{"n_layer": 12, "d_model": 640, "n_head": 10, "n_kv_head": 10, "head_dim": 64, "d_mlp": 2560, "vocab_size": 32768, "activation": "gelu", "norm": "layernorm", "norm_place": "pre", "norm_eps": 1e-05, "positions": "rope", "rope_base": 10000.0, "rope_fraction": 0.25, "qk_norm": false, "attn_scale": 0.125, "bias": "all", "tie_embeddings": false, "parallel_block": true, "init": "normal", "init_std_qkv": 0.0274, "init_std_o": 0.0, "init_std_up": 0.0274, "init_std_down": 0.0, "optimizer": "adamw", "lr": 0.000593, "beta1": 0.95, "beta2": 0.99, "weight_decay": 0.37, "lr_head": 0.00494, "warmup_steps": 360, "schedule": "wsd", "decay_fraction": 0.576, "decay_shape": "sqrt", "final_lr_fraction": 0.0, "batch_tokens": 65536, "seq_len": 512, "doc_mask": true, "z_loss": 0.0001, "train_tokens": 639600000, "steps": 9760, "dataset": "wikipedia_en"}
MLP neurons of a small language model. Each row is named by its layer, matrix (up: input weights; down: output weights) and neuron, and shows model dimensions 400-591. Each number is 128 + 32 x the weight over its row's rms, rounded and kept within 0 to 255. Numbers have three digits each.
After each neuron's rows, "fires in" lists the words (lower case) most often at its 100 highest values on Wikipedia text that the model never trained on. A number after a token or word is its count.

L8.up205:073129100087153141091116110087087139104142161095128149144126142113169152107096140127161157177127130134191107121112167083142200130108131089144106138143147129137120110145157145176114100108156127094106099151136150121091137104131051100163087135118091109126155093150099195180159158118135128144154129204112110140148149188104129131134162120083097103092144054082132152124131198101110097158079113156117118097105114143107117155137095150117185149150109133108141127110036135140158162131111099110105137097095142161065178076083129134133099119176087103127093149163138084189152120089129114114
L8.down205:142131140182121161102169118137083096135089120177159115097182148136114183155082151110116130110095150135133141150143140146136123142101100153131105121123076138117114138150118185150148153144092082057082139159178171122125105090151128136108125176142095126255096091087108133116113104130154142142087134116112069124129077171120155143151175098080135103107089084154104102166126139105104110121058168188076115094085139105164153186081148138132159112135116097139169125132133094151101136094132140130072111140130111093142156168130104125110150141159150124145141106065137166148113149211101092143
fires in: "are" 21, "is" 12, "by" 7, "as" 7, "were" 6, "be" 6

L8.up447:139107122096145078151167141057067137123153142055096184075116139190153180099108069152119113106153125106107167138111153124121197155160086142129134166131102104120095125104164123145179140071103097060109159125177142111091108078096178094153077143176167112146149189164125152147182153128124103129170104107130105087123101101178139152117151132140112182089129110100084117192129080137101143116125124102118167114180167039107142133119115110138149191103114104100106134134130142052146177197128161171140137160168186148066144125145104108173132106152128113132103141155124096153098144100190125110
L8.down447:106090078159131112117112111181139100143140136093127138130104044105124102084140123085154157100164115125154130104133178108149154087096147191065180127153106150118117192162080035099121136146100189176149078131099100119145089159152111161115217128072143126050135111137164196147110122100108107124178151143106079123132133135097085128121095113113142092128105079132149096178137168166114125161131085164120133152126104170127100136048117115069092158178116156106142079181122181130120129107131111063131170093103086101114119136160094167126091136191089178067159128094088139139159170118148139138
fires in: "it" 23, "that" 18, "one" 10

L8.up1254:081161176102138168160153124184188106176111102138082126073116106140135148106167107063100140132122172101081156188100111108124128139071133086138197098155162084169124111100189091140090105150164106126104122106155123115125140133155087121195129136099142153091120100166118068118183144139123177071148135145134177146128068189100090090155129119152143134178167092146125105127125136136123150148063070170130101121081155068058134088125092145120115104131156131153201126119111151108178149103035133099090123205184114148106106161109099115118120107098110130129106065085117083189123073157125070126
L8.down1254:106179107088118132142159175116144183112121131141091140102157117118100087208131134105101152140138154111128109100135206129160134164156145153176176186102077143110123154112116081118095138145136150120128102113126181090122143189149145148139100116071185099107107167130140199083146090168095031092176061114104113170122132138136155131170067132135132134115063108103083107118115142195119118161149125122139097145102136131078102129060081072088120077073169160114109098160187154121107163116129104128158113078083208124125097160102117144149190127073149125104136158170117115181139143140166199127
fires in: "that" 30, "same" 9, "following" 6, "next" 4, "one" 4, "0" 4

L8.up1864:107140133121145161166099031146153129126144168132058129089177191117145197132186114092161100109161154120141136127083125073132138139146145143155116125102137163068150063172185105107183148099126144116095145185164184064088135143148132056143075137093117143110082076170111095201082158067127044145070096124119096120131115187142104158129084146123144109129090079140112147149113164149143125060065123159138170068104155121118117139129096172167107136113157115164117158087175128106144179101160166131090123139162159141123106093127092173069159172139155121145123138189149129114165106090106156085
L8.down1864:181130144129108127153128136158075120123082105150153106157137115123083130153124188131096142135109132124075155142147179123071107163117117109115120107170027126127101126130095139108161162156097117123135172179114087106097113152166147124188131137148163111171124124090103118135072097109101100105045136132133063166084090143096181185073120151113085103158137083179053155163160153130147102140112135147182069080168186088165162159043156117089175120212130093111131140146147137172124103103139134134120118136178164116131143190140159119116118110127144051141200185153070155095153143143102157117
fires in: "is" 41, "was" 26, "are" 7, "as" 4

L8.up1178:091127086111184115086150130154202155149177134143117131089089107135129099139138143069194159137141090154140121144122184130126111210133144127150164116136072112177147121143172084148119174154120140118141140097178182146101123119169191124158148163152129095147134148109089141095130174158114088085172095139140168105105089076099175067154166136097104088094151126164110145149120099106129094095124134137125201149146149107136156116115116125071171144117122140165179142057097175137209120097086177088148164173085120109142101145140153157113128192091142140117099064132169138136129104235088149114
L8.down1178:117152125213138145131056138079100176151125139127152160158140109135105150140128074119067085123113109087116123129067110180150175128101140072106144145149147147116139146105191145199157123183097132117085122188110151160103144113116096140168067106087100109104127080119153104121072140144062169126133137128134146124122134088153075170105115069124157096147133131124085130107125165101119101083097108163140126088094134153136150167050136156063123107150125159098117109161182117085142082172170120162170140113130155114156136129131115150171140089037105123110122074131185129152123172159124090135
fires in: "of" 24, "in" 22, "2016" 4

L8.up1991:099097121145169108142141108116180093109107100097148134125113134118135146103114151147144136129178121126158082129145199063150103131120098147147167080176134158184133147158058108100158118141122056138107116125117087136111168164154119091163136120127192142127153119100072113125160122160117104140149105154161163114132215182141117055176100140109166119173124131090097098105148153117078076130110113146142144134165091115126129148116105111118156138099110190106150131061099139109113140091164136103096170098086117175085208132133137184141132149127151100138088120166073076123132088096158141122
L8.down1991:113178143104110128080186146076161070135094100106177104154127092132128137171095111126123156141115072197084152161120146095129070123146108143133131136119110106136142128104090126109141211208192152082146170120138078165121099133101150157228159090100097134112110119106130097107165137112045148155131107131160116097102134132140106196132059047112114119134151162068145122078106156108174096101041127157112079154097123099129145113127161118121202138167075102101190165146158134109105156163082179092163144138133106132120076171165141088124093135085106119161141138169085158083122172176138130122
fires in: "by" 25, "from" 20, "in" 8, "between" 7, "of" 6, "since" 5

L8.up1347:148147102110144128141133134155126147104184117097114092086097093123086133129142192081137170131173096156157123131107176126161062187133163153132171139171195176191114117011123104125174088104131125049163110182151092103119122189129192087084111116197110116107090110037140100138111148177093119121128074153143115150164168094142145172144208146118116121177150076109147118142091139076155116053124079101161129220099065119089119164148144093153148081126124123100197124118107131106133112137072104127096140164140054152116130131137156117145142109157147055149109169127091090126204074191069102158
L8.down1347:146158198143105130141158128089164137139055111094201147146086092074145135152108158180180166106175124151130143115139142098088090147113096141157151183141140143132096178101092094159099156154082095125107108131134138178164097109116099159161132144053157149083080118094152128080180135074117135152147153106126115099100148067152167109198106065154140169158144132122112132110115123182156118095113117129160117084127133190132121142146130145129164170115133134089109175137141153131123150155138124118141165141099111152154076133136189160159137162111109118167155133065143200113104135121120120146
fires in: "which" 20, "from" 12, "that" 10, "will" 7, "since" 6, "could" 5

L8.up1562:150095144146148109156144140141027132136194160162114189156111175147085037064130081125123133171153160129109170117147118171144126112170116081099112169108191139134101080099108114126095125191088132109126143134199163105165107131110147178131116135172087113145158206119116150102109132146145109110133124075166132171107140094141140154145129101091123112165093122181156128135111138093142087131138101122118130131093155097107136164061094129149134096169161146127148133123114145131162121130190170155182115137170123139129093117043121115145161132126156074133151154116203065141107144163122131132
L8.down1562:141166089117127112125051101140171111136073117070092094094134139169163178144100175067130132141075138138173123148142014116073059164093150134112085116104151143124127160120200083135138168183143148132142149108137082161063117149158136149112068114128123127210126094141109136110119117105145172115076167158166161073140093042108122141097157129145146152141107111085147140116122168157141137110077150110133115148099128092166140101130223144150116117087122131122155139091088099209167148144076095128124148125183079052086120134098117137163113168141113092156141103139054155094133153155133132097
fires in: "which" 47, "that" 19

L8.up2450:068076106157138113131137082130096122152164092075108125112185107153157135165101168149177147155078117115160082161081139098141122111104216087116158087160167145148143129157163104113087135151119128114152102151142153087150053122165056115181132152112061116109156101146138144143173149158164142126096130108142096073118140153119120035183160101069110096063102116158121115164046147112159107153195135122086154095122061135127118135147131152116152095120103105177170122102124149142134163144169124105095149092151098124146178088088117186114123128160154189173137133156073133135167156087158131158
L8.down2450:128144074152169087103126090122154201171107117142178100106089127155183083194108180119199134106121154135122111091171031176120153191107085115193159139201095166143134178072111106108122121120104107159122111091094108186165207121134133160068167143089139137222133094088090149034099039151094144099146049124122127141119138135092136143167124109130125087144127141109082141186140123100072116078139129131134107070141126093129092141176089067148159156128102119117124116153078108158137148102098092129136137099088135096136080163118168174106144140074103169135125140141140149112063144095106120132
fires in: "that" 43, "however" 6, "all" 4, "so" 4, "which" 4

L8.up1674:082130141132125122153122095138166110164242158107134167116133115148084141157168122086210110139113079093148149123165127131132158123169146172118098150117147107157128074158101044082084173139148109101130135129200148142146117126136150089129147114143084166121154236120130124110211128138198180136125185064136048157098135182140110119173139125118099133160095152088092097157142090071100147127138139100108105122140176136108124159099117122100185182088130109156203155117100198149186167105141085129080140128154139121146148146128076024090121093154104110096190111126099089116118067181108114162
L8.down1674:201143081161173172096135170109146127111027114166130134114119116105112104109138116137144142164083126114132078048078099117145106106102112090082149110140145167055112118083154116128125100096144172140159147139048089153118128112160098173109148190131176055122124051163147133094112146108159133149042125162070175163115109074172109182092097112122133116178124101146143127150117142135139091124128140105094101113097106100150107127092194103142138140153115133121096131121165111123131119182106108132151156105128158112118095095131085171118133107135172190096127103145155145148137216106184158069
fires in: "two" 29, "it" 16, "three" 6, "member" 6, "four" 5, "several" 4

L8.up1631:136078150166155165096148121117119109186102063102095152056104054144132130137118132114149163124093124139184099145089168072145093223132208115139126110122150087132026124115175149119147130141149111088083139144149123099122161129123123062142130113187086112138131111108085142112160141134158113127055079215103134101150124189142112091146103105128151113162121134167158145150112141157160134107106070130134178158140107141092098143156123149114209202149154113146129070157098110157193131127111126129115117126098127199132193153153094132106121139092149128141075051087069142119148108150091066167
L8.down1631:126158120156115098123114177104156134138068120143133069126128165139138128153117139133111109169137116196129105071168138145122113112110110117127150146133115180109108130107165086128123167143163154076122193054141077165110130101112152089097094108121144076255100124125113130109097158061120155122180100192138150174155175110136133131102129110084111147133151138119096139125098169081142091105038147177091079089126132082119125133086110142156152138127099096125131142116135116167106110106159103149140095135161084109117181151161137093108142141099108044134156111172095120151136133151153154153
fires in: "and" 26, "received" 7, "had" 6, "he" 6, "him" 4, "having" 4

L8.up1303:125144194129122148156182090127129110137109098143149109111140116119137148111111095093135166190107145157131174156089114145115155143105113091128166167107108169179094108080149081155102133105135122146095139075108120093097131121170171086150105131183147147142135161140160147111146183125155171105063122135171117153099194079165127141118123148100134091150104074118122043160151137150122100124153027177163139113095111119122144117166118098165115158167170159150138131114123081163089080089137111154125117099139092169178141144123108206089142080096142118091082160147211127151149143156116102148
L8.down1303:139122113123151076107125139110135128109095117166171187125085106120157089136129138174122120146141155111146137094135083196166132125160176135109131146167113071126107121190072154076129162143135106122131133116142089083134089126128101151178136132126154087180151062116123162134165098166151145114123190095128130162130161163114118142100115121108144083135166120066094186138132126124179089152109124168136125127125135112125072148154121124126107126145106097127104097157194127098101094140058155117121105122117102127156104168131032097095105142113101171146154163095113085065087096136155084100
fires in: "and" 42, "on" 16, "appointed" 4